From a checkpoint of a small transformer trained on Wikipedia.
Size: 9 layers, width 640, 5 heads of 128 (1 for keys and values), MLP 2560 SwiGLU, vocabulary 16384, 74.1M parameters.
Architecture: RMSNorm before each block, rotary positions, no biases in attention or MLP, untied embeddings.
Training: a variant of Muon for these matrices, 1244M tokens.
MLP neurons of a small language model. Each row is named by its layer, matrix (gate and up: input weights; down: output weights) and neuron, and shows model dimensions 192-383. Each number is 128 + 24 x the weight over its row's rms, rounded and kept within 0 to 255. Numbers have three digits each. A neuron's up and down rows have the sign that makes its largest values positive.
After each neuron's rows, "fires on" lists the tokens most often at its 100 highest values on Wikipedia text that the model never trained on.

L5.gate925:121123139091154123146116185117158165080119136129091120087128119118159135113130144137137153101128130095154135082114081127133123136119156134141104100117128111143148120096131110116111110093124160147149120106132119129127167144164127117095183111132149106145116144125149137167101121151109143120077140147120072127165130142140099141114165173185133101142100152093164155111136116153156138139125144130127103130122092079126071076114097124116133101134123106164154070149087147145093133150143141113133106136158154122174110118123066148093166142123100119082070140096126167093128154144119095129
L5.up925:105127138122123081112140166099177132117117130144104114082126117118119115095114117147157145118146091123146135146125160117186125118122128145109082153118140165139165122128118117129110104146088127124146106125159119144125077087146127145134113141130119125099162146142093140121076044136127155141149145150128143148139115080170118150102106110169114127120132124141141085121113122094143120123165175134114109108119114155133147106129104120179148156080162154158134089128153132113156094164100127121101140092160168116187152131168126140120116129113113165090126095093079146106115097109126108116
L5.down925:130136116141134145070099153153110108154120125125100130142135141167091145078133145144125140149124139163114084154112143127149137069100108137130089105128110147142132096141145142114147112179138154089150119119106122153133095119121158133108113104111136143102108127101127103137130104113101086099123152131118118132106096071149125125120109103172109115082137129127146139168139102168129123111139166132182194142111101105099145118130132095108145130160106089097119130087170106149067118113123158125086139094127133091154087095093145142145094168166150103139135108146104102122166158138091070139
fires on: " by", ",", " include", " of", " ("

L5.gate779:107132123136140125135162153142107090112126120143129130150134150135109098145110106123131133091128106091149101122142088114180148121117136108141109119177119095105116137118144099139114130139143098118106135134122178142111097133150111140129161155125137116114146141157138115092115153116136152120108115158140140129117138101132162129096121116151098109144115132146167152153118139150129126167100102131180109132132086179096151156109134102136119141101154131104121117184138136149158127122150139121100133148097124097108194161128103167153150129159073114122147163143115144108187142129127138108
L5.up779:118133141137155095131121128100081138174098154115155131119167102156124103177133158122147167161156100146162118122146093150147173154137109118135145097105129162142090141099139102174112104128114121135098122073138171142110106154154130136127136124089101175119115089170165152137138139075151151104163134079130145141124162136149179153131111139104097131162113100124151151122163114145124104164115085108142132117146142140105119103145139104127112158108143112111099143088120148124137161126126136175138139155151115100132139215129125138127124124193116122150089143089144143107127156167090093130
L5.down779:177102142133139127132126147155164113111116144152118102151124084109144133086145131143165108145144123148135145143135093141138127175134109152123103120137143155110142146094117134133122135113141107125168094181125144082137097107123118132125119135152137113141150133149112163127136094098125103122113114116109124112106176171137121119150152124184151112122118114143149164091163111130171148162136119111175154110100124117143140111120151124156154140136129126132161151131141132135130149168128106143124122136130145159139132159120155091084176118148139084115051143162128138132121141137147103126
fires on: ",", ";", "\",", " which", " as", " what"

L5.gate92:096099100168095103105103154144128118137122118139142093091113169126161107139133110132160117103134165101153143058098160155134119104139126129136111108123116099104122156138144117121124149139112117109160143135159100145152104141111116106141155086129101094160133149141131146154108093123108086112117142130167144085165103119126120133109156105138145072103159113137083093108114142118086127105162153147113144136100184163140114102109141176114124106158121117122104125101125165131138087149099129161133137126164112148106127153125113146140146079103101106144143141091143162144130119152130144135
L5.up92:151121137096103116125118111154120132114137111108148135129118153115135147139094133137123131138102161168138181147112149154102128171113123152113102139094096147106114095119139132070097135118153098111121147126094132099115123122097099149126127152089113151185126116142123153161116086135093167144113103109144146103105149116158102129128121100120149118090150106135108174130118110114145138126127180138131146134167119149147126117071101176124152134153111108130162135152128141166094131156080103119114099150119164084138108112122095118133118181119139137122149147099151138152127104177099116125
L5.down92:114122094123123121123141106082114140096102146120129086137113118124108116131109059141139129135153098122114164119101180131140074158144108119116160095068119143155077149141113074150114148134135137125155157135095131105109097156143142112101157143112137101142143171150165181129138097120177125136073121114150143115150135155117115120127141094126113120133147119111086096099109135097169112123106095126126132139066099103115130123080159185102118128144165151125116152091088107135119182145093171148128112143166083135107119151098102150133143098131090155154124150096143163162139129159140106164
fires on: " un", "-", "—", " Un", "un"

L5.gate1798:124075125136109133173156100147100093137150133126143119146138126140131109175159112123128160129132180124161138111112134122156097129122144094138152145107156112110140152123130152168125120109155076095138102120125130120162136081122160143128103099127134100120157079092070111160129141133120129179109162110129112131147139083119132162074127105136136148131096097125101132125126093100119167118147114142116110083129124125164100086177147123105123142129151142103127111152126135132143094085130139177095121145136152137155081141126140147150153155141132166141131113126129146107116129109127171137
L5.up1798:155147119137127132096134126138152137147127110118096144136110124129165124138111102156117138121124128114123104124155120136110124152113145152106189147101127154114144140115123131119165118105122121146135081109107075088149129169097176105073134145123119181113079105088140110148146124141171106101145129120089130109148088142127105160128167134125123097171161115144134141088152110101169112162159132144120104076077145170127124133107110173107127137122126129135085115163118092139130098189114097121117130096169120126168107103113144146146128096131112113141107167093122112120135128173125135151
L5.down1798:136084174166132116161087102147120128105138136126158106112137143111135128171132138117136116102126129139089128161103103130137121104149105128100127107122078153128091106127165099136121122089093110096140123142131163097118126124076139155130090151179128099092141130141103127103146105112133176133111154129173103110117141106140161159126129156119130143113134136101125144127137146126061163120078124133117130114154116171136116175090156175101109146132145122114179140135071136111130175112108140110095115113121098110111132123116132151153144162175133168135132121117137081100114137199142159094
fires on: " in", " to", " of", " over"

L5.gate1876:109153150091112134115103142137182107092168106119129145146163146173129142144142145131143148121123103128141129093076107106174166089140130136116117147140092126076122124127099127155089121096172116120128150186112116141141094143139148124133115099116169130130115097166137107139113118127150133138116137124109119095108138099098154141136115128136134122110123156142120150105166117146084127133155111165149156115083096123139126085122132119094131128093170142128117104150182125144113136068108140167125142145122136147148111109183121141133143088168104098114139147113112096119110113171184136176
L5.up1876:126114116119107136134133111108147135141140141116117171135122116131129126134093150112106148146141099142117132108138105123157094144143152108144210164118141127098146119117132153138190109165140135113096142130143140121129130111108157128140143152134103129125118124145119132120121100129062096120135147105126161135124157118124098141133140142159127123119108111104096048096146119134093182136109110136116133108107152124132142119159210086104098133096118114141096117114154102113098120075139115133145156094130108105154115140137117144134121124097102140124122128117051151103130141095152148085
L5.down1876:142169144169123124135127094142118133139139102125144130142158129088137120158139157161115117118147149124116154107077094109132144116111132152133148162145115110117131160120128133148118104052118076110173169146132128108134130203090136122162137164100159107117146120097149118101155103157141120125133149123153115140107122162134144145117145131130167119066144168129146119132114159112167124122120106102114127078118097113153137078127085108133131124150161138063145097121158110144115091157154158140099058141146100125086119149141125130118117184135148155141150155143144201100126138170122099139
fires on: " in", " |", " into", " to"

L5.gate1700:149124107147113123131172140197163120128160128109087102074131171137130159139118079154089092120152130153185110150120123100137138109157150158141120145163127156111141131136132140158129113127124104133136084141116174138117093151117124125133115097152129140115112068155132118104137131093114134175099120158149125115146105131133105144137152168125096152126097101092183160104099107069128101125127132141105064085132095134116155155117148154121152142110122131107110145135104117133123159148132145128156138135103070112149125098100088116123106162130133151110178136098170140129151140100122135154
L5.up1700:182131133116158137083125134153107074100110161152115139079136178100154130126129112127094179128150144100137106147125116149137128140117114098100158100113106103100146151124118126120123180169123133150135095155139129136100136106130145148105108147116135110151127135100150114120159144102138126134105130117119143088143116119063156108159108147121091120154108164131115116130083111135106158166155141103171129202121116146108093137127087131147155146144110144143135177139160113117111134121136131093141147144056115166159081122119157156097113144124122162127117138120137091126129134088117163105
L5.down1700:113158132097125168132147109124126125167130129108154130123167152124151089084126105161113139178165154117129129146164098108105126128093134132093137167126134114086112125138115156114134168148129099129103132114065110188124169125139169083121103143147104132126134112086113147125141103101133158084137125125098119050142126137112093125122137102142099170159153111146149119105134120135121125115124091130151149096107092121076110140112151158137135129142110106094166127122154145108091112127127157129132150148138148153110098158152087157136139142110130083117147106102115129114105142110076149095
fires on: " |", "|", " "

L5.gate2500:111114179168092125184111105170143094134127125088159105129107157107125130127111129109149117131106126100097135109103133132128149147128173106097141141139124080128129064165150118152104136107152117162155083173135135153191137103134117113141153093099112112100105139110113148182103140120104115140171151135104096127114174107153099122126130135126104113132093144101162123133133126136154090122131129104148124114136158087137167130107146175113106138144105143110147129106126136141152116139096151156106126130089114159126103112130132133087096133136114120113085121107092135124135111090142152138
L5.up2500:122095185108122102144091132132111146121134120101133139174129154174120124145120124103109147137116163144113144100097084131132093073134121111141128105132152140141092154111100116157111187138116116136130111122095102128125114146136121115152143118133122145089145100137096096132129119156109109098112129113087090147095141097159139129148179106099173113142129153116136109133146096122082121145122167180107132152122153149145132113133121153119151082126134134098085127144119092134099113129103139127130127137095111082106124113104109127152158080136141051193116151144100120132117128125164132155
L5.down2500:115096137117130107082132118112141139141121128116170109046155125145100123120129141138108102105172162101105123101135154118102153092107135106115099117136144098136146141125119137140165117123101163119159108143144140104142111111152141129142129177122141091142171132113112108163123096097111166129126132123097132160113175146192109076159155119167154128153133149174121166119119119129096141136130103147099150129117069148128098168155084111110141130120127144124119153135141088118125092152136167106127149131109119124101123135140136113132130145125139137188150137154091138115093156138164101136
fires on: " to", " '", " of", " for", " in"

L5.gate1122:153155158138151131160102126093124154161139147119092129107150125159119086135116142184130132124142099130095170128143175143098137143081104136103117157138084156124118169125144185163087143150128141117144148062148074148139129115117098132105089086104143154128109160119111150128142081141130123140147123094136115124141102105140128131110082103113121117138132102159148173172107108115130160119107118116134178128134121163140140108110145133128128099096091156170092124158118124131091086126138108105091117135126127161114160152132144085142127126068125093111093145108108147066097100102145117177
L5.up1122:111079114093151071116119124063101144130125152159134121102131122104163140145077145105173136124147124114091137164110120134123154143133166124119121116120151146137164157126168148129129138151121122135094111110125102164111124127153066133075119150119137147154107163144122143099135111124156171127128132130120147149121071137145141150110156126107145109164094157122131122106123145140113092154120126081101089135089119169164125128162104102128128082138136116131150156147092208161109118102140107112099130144124095116140104122146121124137129139134119150139117132119113131117132093129130156108
L5.down1122:142145171097126137106111127126112144155169148132165095119188115154145137135097149118156152121145136101091132122100112111149173108075152121086115095171118155147159138132138175156131157117162060121161140096136117117153150153152128131137087144086135112154109138144121124132107101129133203140157165110105098140199104138110130137131100103114099103111112120116129151113125093168128120112111128140076140124087144172144139131127138131165142125154149153146075119141120119162120120142113142118121063154159110153121152119083159118169097138105121140117132153102137164139128121134116155107
fires on: " Dr", "r", " fr", " Fr", "c", " str"

L5.gate1826:113096104091090110115093164104118125157131110125139078115173110115197134105084137112152142129098155119123157122124142128123126110109117118138148086142122112150070151091134148086117082125092133126123114129085118134094115128140129137197098175128135147166130155101167146144126101140128110181152163089103147162114109143099101123124131105088154052120123132120163133143131117117102095125152199133128088141081125132105122111099162137124121159171159118134099119149114165128146125145161194144133097138106110095080121110155140151109163143134107134123115152132174114135130068175149073118
L5.up1826:130118104160111175104126126129133130114105140126112145094119118135131141156145159116164151151122107119140160068108098144114143142130120097103143152151108177130142064145124149130138170125172138100085153153119121140127095138120102121155149170098124101138098095119118126097124092107087159103179093117190115103112154129141120036102154129131179140139118108165096118107111096145093107161150151141115091133111119137104139095147106186159153117141108163128155127113126065141103132113124122122108104111205160120159168148156150164116122115144114128159073119137131088117136104150097128126
L5.down1826:080110147107141107085159122116115139113092133162126121102165114090119172175095123087145136135097119140140144114102128088128126131131149108129118111090116166129111123116117138132166104146165127102091121094134062138140125132121107117148129105067116096148119097123114116115131067103131147131087102112131093118086168133144138127146144150117132093098145109161119121096119080159138131135097155114110112119153122118148100121113109124139164103106151109140078144153147126121141109159116118144122133144162105133109117138106156165163146165114142140125061136108138103121074160099134129154
fires on: " un", " Un", " Virginia", "un"

L5.gate1263:118195133136084116137127127114130135142128158122148082089179117099133122140103148190151076153102106154130136132134126119140119166138092128109171159141134131095089179110101108121131150126124132150151144154147123142153114088098126135131139156126111121169153130158146116154104126160083133119146096116139178150121119111149108119151154109136149118141167158143129122190119120096112091098155113119130123099143118119097126135103126184157101128089111137135170128101158120127113145114112123141113128131132150145186117121097164134103178161121132113130168140101178101159108139166119142090
L5.up1263:134137111149118140074165126137127137113115126126114106135136132124105134119107082101121151114112134158088092117098082091150133156146077129116162116133095126165091148168132125144138154148132155091133133098108100092198158081104121148094108096122128108139090147135124207144150165143109131144134143139163166136118147175121151107153135165119156135099142144122140148094100082136111145115123150156170115092134087157146114138115118161136132186164103120104127143113099132112123158129119119145106084132167098097128105162107102141121130138142117161152099128148121141112135114165100147133
L5.down1263:105101139127101084113112157106118150137123094080084152108131131133138141146133147113157128120147114142160107146105132111133124140155151107116106133158112129099092110154124142168136132167127107129126137149139113141143121103143152122131123133074136151153129080123132119094116118148097089111145085084092158150139148124126120094105188139116148128148123095151109100142100122103094163108130113130106124127104176142138099123122085123124117127132099128131070089124109109148114143133136146131104127135166151080142069124129122134154090128125101111159152105086161152139108115187128151121
fires on: " \"", " un", " pl", " Un", " el", " sl"

L5.gate2496:116099118132140114109167117120128143093186143118129119122171136101096120119123127122141124089163133110074132154117132086101108126167154118104133145143111091116118128136148085141141128123108134109093154110114154093152098106121123146099103120140136118158162094137098161117118156136147098133143127121159132095138123133158123155149152150140078106137092119115117137104132137099122142124123117118120107126158140180149103149101089181073112097108093087142145140109151109133114122149188159078182137145125150137137142118108121117090151101129089112127116103112114160110116162062113131152
L5.up2496:137119155152131118115124120120116125115115111107127130110121151114119126146124130093150099154148150137094124121099108132126131120108122158098126150127115100109165136059113109096138143121138148085111100147139101143145158119135136108127094128172125106122141162154064151154128146134093138141131151136087161128137169157132118129137153170127097139149113121134114170103098137161142138132136109141104102113129113099144169150141116115101102167111119139152125080117131119109072104106141110117161182105142153136180131118146153107120145134093138139117130124122145150104140145129125137154
L5.down2496:185137171158122184125102135107127134124122115136109112115137126145132107112077115184126106145100136087138129169122131127111132168107117138092139102141105114157121135139160105137102138135148171149131080153140079111144147110172155084107097121137130139115145117154135132166128156112100143159142147100130095119105107125149130128115107129135097131132139110120128113105103164146138140122135138173096153126106156141142158158133160142091126160150143112084117064169161134129115133112151140162089104116144136112149149143146132140129151119121168138133129126138160167115109119120139076171
fires on: " ", "ber"

L5.gate1859:093103141123125130130109110120115107112145118118127120184129132079137129139131101165134109127138135123102103117159158111142128104164144156118100125159110133107123135159151166151127129154143125155134166128169170092079109107141149126104107126116099096130100094153143103182169170123121115098133109073102170112134143159160142153151120134119102134169071065142132152081118123124101128158098131164118136137128103095130103134142139129106162155125099106111120134071109122109118078125156096113148095082118142150137098167098119110095078164149120164103152128125177149098108108106118144149
L5.up1859:138073154118142154124126200098127125130142141107132120110137133132138095108099137139140167164126152137134140082115123146094126113131121142101124121107138122157110116121142147147088116122134143152106135169096129145159120096158125122151133197119108136091103079121086153102117137127106124106115117119085131129117124126148153106130121109139092139175143120152142145136135146157137092127127129160141145093167126130151092150126119167132149168124090132095139111134172129119143131133106109127107119099120136137156172095114135144129144121088136133149149186116118077152094103119136171160
L5.down1859:126159148088185124104123140137117133136106139125107113112081136159092106138142123141112152131140121127146158126134131115138130105106099141115101113107153146156144150169087128146121077113122124097110155109114136113117127122100157097122071128151117123101126167125150143142151134125098132101135141082126107121111127113119164159171144126116103100161114151146101137137155150117135133124119128162153142164165148135164090152108122100125145185124113141158129133102145128092104130158109140110108099128110123161119127180127126130161121122142171113105109119140104116111113116155150165124
fires on: "1", " one", " a"

L5.gate1596:122124200114136120108102149187123147112123121102131093116134114092124115151157071147136084097078135140162147126133123095107107121130113116094167109131187100156128182172113084098161093165144123151129086114099127158116126133117122100118096116110099166121098149061073150158133143080082102126104138142171140150131122104112108139135167167136109103121159114148130134117115133142111143116114144175164148136098115156087117140121184119117162145143141121145142157128094114162122159147148120141165164123114118167132151125114104114151102147098101165161108143117165098174144127160104150141
L5.up1596:104123140116123092152195139147111078128153120146126141149146192117120111160119155137060098116160161110165115105126096092107130120121117129118154168113163129128114117151103109109099099082136046118131134144115117134158185132131129166122165109097159141159136110125125144112180108144117119112149138152151122144116163123128151150130112157135161130138141156108139096117119105136121121113114152125159096116103116118137119128128132105164100116110116130146145152154129096129121147093150138137142143122108120152158117111121110142130147120093110119118092114140093118172162128136102080103
L5.down1596:143108150138169118165103130149137162124136125163166091137077130104117110139107152122115129096119157130156101105142125142082153123116144119086125137162147098112102117065129115157147157132130098143069132157147122130143098066116105158112119111135132134134122107131138120133129161133134151125111121095152110126128153092151159094124155130172169136102131110122138128148144127141166117148117118122087116116121167166149155123141161136139135118117175127101137104124128120135145148139138087121161133140152126137133150141093147135140171142056134079188159147121145115108170123117083116072
fires on: " ", " about", " approximately", " to", " a", " reached"

L5.gate624:116155125153108114122097135136136108118129145142144180112127110107127128134119127125124132154072141137138121130096136113097142117138166128044147123125140141072114176132148183093117123180092144132148132091108135139142152105151136117118143125137118097134107082083083106137146109139095156134147119149100114128083163088134075147131128092152160131163171105099173093133128150105125105120151107149139150136086103119098120118136136138118128096088166147156104138163120150141141136116171139108146139116162085105162131123143118181072106137130125147116116129137136131143150112106101150161
L5.up624:114126154138139137139138075128134127153099128144118138126111131136134123103173103128104163175141155150125119173119112141166103119137151150090123158159103142149120094120101149130145118144146125121161116125131136127092115085111100126138074131114100187088050110099139118136139140070106115096166088159110138113121154097126123136111095095113136105171100097101082121103147128111134133169133095127126106148122127152150170128125106105078133093106118124089146112161120110113124102122136097157106114098128116155122141143113130110115130097153119123144168146138101148123098115130133121151
L5.down624:128110166145126116115127107148120125125144105117159164115114134096127134130126097149125102119133126121109175131098079137136110133117099146102151126135151158161124140107143145131128169136077128124114130148130117099135132150117117112113168120120147107116119157132083099127127094101109147120131080081130130111143156120097131163129115157131153122119134129162107138143083159128122164137158127161101111108110117137131195121103157093139122101088144125156124108161153132122096134128122134170137132105091163088133112156132143145144158077109082123129129107137141137143154145164126161119
fires on: " '", " ", "'", " in", "-", "–"

L5.gate1893:164126124100138098116145094081152117159167133126142157131153145139136109115143108131065125112137149132083149083111091152127108100185168140112142118124080121090113147107135134160169126137065168134119105075140135134119141111132102103099093137126096146124123130111134194168085117155103114153139119119115078072148094136080097103165126125141154151172099170129140140131103139127127118127145146137084149113143137105121124108182124128129077108128123136169136115063113077085087107097103125175129184117127122133109163158147142115105145109105147118105144113105100130096137156177138098121
L5.up1893:111125137131102122104164102139115132131151127148130150154102120137128131091113115138104105100094157164126100155141167191122047141133147165148143181112145132146144088099166119136086116106125152131113078114159092111126126121112106068138161135116138111083194102119090175148182152126158095111132165097117099142139163127120142135120132100100173167098095125108100115119127134112125157158168111123116142132082138130110130118167122151121117114114145061088130121111116116140131167110106104126120134134157108110137162146178121175137112136142129114086126157148145147111122136089145146155
L5.down1893:156152146136130151154126139167137146078099096115152169093133130094122151139164092185160116078162149120082137115156146135164157142125111155125116116124140175123163106136110106108157142163108131124174109134094115137101105129101098125131147081143144149147164136120129124136126163142160151112110116151141154137116131162163113137115089169122124121106134097126167125150093120101122128139074161144124128129111138132110129106120129148146172118119133124132133137148153103180151117120125111109151129113149118126208095151126111151120114125133114100126168091126103169186126188114147117118
fires on: " as", " |", " /", " (", " and"

L5.gate1238:082164149133116115180079119114156101107112099126131160093109118114086130127170128154132112098147149090162121156128128134152119101107148141128142127139173158099146153148121141150109104150117148102136116130147110146096131137117124130119114118133129156118105115140157108128109091122090166098156148156124091109138097120172168094152138144166154137112155196184165148087150118039133153121079148123128101152204119176117124136140124164110142168152126106111187069100107156070107125079157140156150127148101118087181174092140117178155192128125112141115184168141162136131111115131132144124
L5.up1238:094169108095105097080117134160120156127134143098084154113143115155127130134140149158130143109096087112115117131139162147150115145086085126133101133105123144130149111137076166117081115124111118146129128136124130139125098138085147118123145133183122159096113118120111111114111140085123123139102143145128130160121107127145145165161106156153173110135162134150133143122120097169112138160158137121148135169094139156155103137122147134132169107099130183077115156105107121186076104144096122107149154099158142146096119139123121102098120128138114124140178137078139107153115170124103139152
L5.down1238:116137088115124107074143107121115121139125122107110141121096141101112132115133110189155150135080164114090157122131106129133126153069150130106091148115128145148139130091130096116094104092130141103105108124091123092138110125057175118126146118116091117091101125109126116147154185118095101151129139142120137107106147178117128107104180158153123131148163116165165096097121105138144111133135102078159174160145110133114136136182146117125121132123114147140079158113147151164145141147130154157144156108121182114084108114122134139101106093100144126102132138075145132140126130147123103159
fires on: "–", "-", "20", "19", "/", " "

L5.gate2420:140116084129128095147153093087121104120094113094094114106125126114114118124109113145116099159095164124071150141134126091140113107142116139117131096116102109162098116126123137133137112134126109110062120112179132121163189124137114104120115136131116101097099108112111085123145102112086078120151151163135127099099128094111124131114162108129117138132133113163171144123176100117096117098129140150102136091104123119124142134137148116119089128116098124124129072134116099133129118136132124173131145149087123165144149166137094155143117152124085127129131108109122096116094165114098123159
L5.up2420:107122167147116180149081114182144099111125123115156108171162129157119144117188115131156143112121150109151139083095131121110172169114162132138140145160149128146123101154132099151175137139167119123147136119106112195108187150121123082144132144162103153145111066109133143106124103128159144129119142113111150139136121144130078146099181162121123100182145144070146171161107122138126127135161128125119134144102147176113139118113097156107154130092146125130148097170137116134099097138163132133151169123129117101110144133118101114114175137136075122137091150122159124139162131097158092097
L5.down2420:140095131159125126161149108160159124123146126123135096143131133148165092116119158131164161126139193170111121107147181146176101168093161080156133137119097143101119118130126124141161122120107126101166116105101119153096091106128098101158110096126205097118133167120155108124084137129099153110115109092102094143140142131133103100083144152119148131138142123117138126124134104134119109113139113157116140115159116178147122116122157155125158109156124116133146184152096117101118152120110110147125171111103130123127138101117142108096149120149101148115121148153146160156118125122214133122
fires on: " on", " of", " off", " ", " from", " in"

L5.gate78:149109123115095116156115102151129099082185138097164158142104141104128130092174123109118121135099130127134145121131131109141108175150137127094176095124117134115148116105121137113127149124104140124111094151118150140101164133113147140118171111126149114122113090120136119151153151112079117151139105176095130117113141172116163171125132135142133149163155120109142123173155147127125123144100140072130088164116141111100121148142136151129135127144128169107150146145131117116115148109168094127134099149127147123099151122149124144147091148080121181113164082148131166141153119083130125128
L5.up78:115112117132155117140102117076128149124137105181128119113110090151168133162107112147114163182141152195134124099139140135091167103127103145122104149122122109116113107108128141116157127127116120119125120146133117109111102097124129167093099142105116114119132097149139127088102088115131150117084135153117091142132112161131115104117114099122169106124131124137099137160145106155182174125102105152112145157094123146140123129104097125113109099150117105115115115118176168122085088123157128102145086157084107171078132095151151091149110084096134107156116121151113122130079175125119073100
L5.down78:146124149120094164136134152106114106151170110135129128118138093134161094134130146127145137114088131131108160125113144133121108099167143153126107122127135144128122168156123117122125151126131169140151133142156124097120115131151165117126098107109115131087108104130069118100098151116132165110094120126118136159091142134156125147078111139123126102152130088157127115100114105136153113120152152136140143096085128160071119155110123078117125136139134109119181146125137103098129163172155132112141121118117155104120086121153124133156169106135136166144163135139176157115124130137111132143
fires on: " ", " |", ".", "-", ":", " /"

L5.gate2397:152144179133114128124107091108119121132147100143138180091125147127110143150124117144125115149093101086103143134144163102084102150158132133124156108076127126208113122100142101153097103129120125115101161144120118160137131049148112126129126117106115088121149091132125146163175164142139098137141115123150126118110141161120105144147098117152137119142106162116106146150136113161143126159132130113137114107117142089118135124151155170155120151138120177158159133107128128133139135132095097158129113127168120137100144196106116157110122111077133132138136140121093127072094124153134126123
L5.up2397:101148128141095080146093160126109107113099106166127078096133153143101141123120123109157141104130133148103109106121141139145126103118153133139131108159130143095139134143109127145143110134146155117165112082133105084162124142130111084133144126080073115113130163125112132170135127161067075077118118142141142120120096169119125125062144121161111149168104124134095149102166130105115136101100133143118108131060075097126103093150126151154103135151130125095148115128122077107159159141131164145103158127120068148092136136067132151133137145189141134111109122168115137120121154117185112141
L5.down2397:139140139112115127122102153096141116137151129132135131152105174141111142159146114103085109132104171127153138119134137094119134121113119181124118109122107116137110094130094157126141134187127087127145099108091080136150136087105124111136102125140156141115122115178090136139130140141158130154109117102115146145106148168100114113147096085144097173133110150134099096141099114174119122119085104141159110113127104132105171113133137156152113147127116124163094134144139149132103104146146114144134134108115108103139088097097130160081129131104118097135121132118137152125132138174107122145
fires on: " in", " on", " to", " by"

L5.gate549:093108133112107122154105140132134100117114132121193116128125093145112077123131141121160102137132112136087157123146171128133165101145109172116171125141074133086131138130143124158172152149169136143108122135101114095114116109110166114090147121160107083103128122072127167144113158138094136145098133122128084132197109147169144130092128148150108099134135126134153139157142111098115104147149220158124165103131132134150114119161134155094142115150106100133166127099142142099153131157147165090108144126110163179090101109150117080138105097137136141138158158130125112103129119130121142122
L5.up549:105151199112126141099146139130104103129127116087155142154171131143138128105122147120136174157115165117125118142152160094159146132144120120120166136104120131134088124125154127136156098154113162134138109129097137151100141117114184112102107159149073127157122143086147118129111128090131095099109157112116109131086120132099159139123152084148118142133142124105124107098142136124147168149162081147127138064133064141138133144110111145099113148181123152125093130136160117124188111153131113128125144115111151122066105092123113111142100102122165130130098124109107131091142155114138136129
L5.down549:124132090096162105092149110150096111121116117114086094142117130163120135119131119098142143122155138166145154125116118158165124116105114106142107090127126126133155112164125117112152148150162130163162104123142171146101154149108088116158129096114132115125135148148114085143090118079109145147140094097125175120101089104112123130175133074116105113128106122091135156133147144110140130099120092151157163133131111104158085142150144158124142084145144138122107148091100111172103157103127139143112134119180117124133135140126126174110130118121133120096125139117131136132112124090157177145
fires on: " a"

L5.gate202:128153159135143120143112146144160133146131130142095119116148104165131140129150131146115144126159103153096107129123092095173161073175137130111125126134140151090107117135098124138140168120153092127158076119122140080122119130081131099137143169159133136159127152117140155153114126155132147114131108173128130126135118131082122132131103101131117115097086108101146152135136096128112101105122146117138152131128067119138100113149145151109143112090154136064099109160110134078118123099120119128118103113134112133128126088155133122147109116145131133161149140106104130133104086140159136190
L5.up202:133138144163127073155106119087147143149122128124119133145163101136135070111126130079147131135158139143117099105168133174130117084168091132132154107149103126159139112113136137095127137137141142173119125157148099137131123122128089114139136120117135097119140069122111146179104145140138126135093107117156157120157150147110121147152170151169114095134122153113115171173102147127116149125152102154144142115102143156108081125130109122098133113105149073113065130040100145071107120136061144118090109162146157170117104091117104159123119125087113151156155138141113123119098122155142104107
L5.down202:110097148140120124145185116132119102081116099130111159151109117163104082139126149101173134136158127174048156134156122118147159153132177122128123145107163124115102114118152166163096150133130151159159140116101152164145144153125150115136141141138120107111223145083091113106132133174163135142120133073143165095149118105142131147097085113125166109122134126117123114149150149140119154132168153138076111098142147123106123116151130135124122129113149138077107107143175173139107098142135135160140122180133095141151135116122158111130114149086150096096141089109084116085104149123135161129
fires on: " in", " to", ",", "–"

L5.gate729:126179130111148096074099134132111133124110154069127147109129130134173170136166180093150108140093131130117144120114116135129098119142125120146118090184131112107084109133137133138134141101122135128151159133096157114151145173133166141116111129121142122087104153151137171129131129133159145107123123137108146102133098112093091111158162101103104142074108137120086143108143125128118132111102117122129150122117171124112127096148103165089165190119148126091171141138131116137145116147143145123153092126160114165150139146182094145113158117123084132133152157159084136134144126123096144128
L5.up729:148117146155135108122151167111099111158138117115130097074099149144130150117085145122106144146157106144101161109150118139144132106158121107100101112130125127148134134159162126122112106162158113117153149125132107131136123112112105104113126129152133151119092164171141181116106138132118177129142140110159146113126183122094119093122139125136124101113138159134158152125090110109138159118114149142177135153118127149099142126093131114131163148110145145127087138127105141134127141180083111144123124107131122150142135101167137132138170123099150134127146122120092115129148079150110166165
L5.down729:113140081140149099125137134129136150099114121123109129101105102106124108111121117142152141138116117119108098124131131124141175130103092109129075142139088087124123155136128161145098138143127107111123133144131122115095144099128124170115158117098134135137151160143105122149125100148122168138075105094120139118155116163130145124128109079128138116136125115093212121088117112143136103132146171110152136116124144147100137110100133083164133134135115127095134138146112109147138126133138104131133094138180112142166103118137153131153105107140090138119151067153098124152144170169174146140
fires on: ",", " (", " released"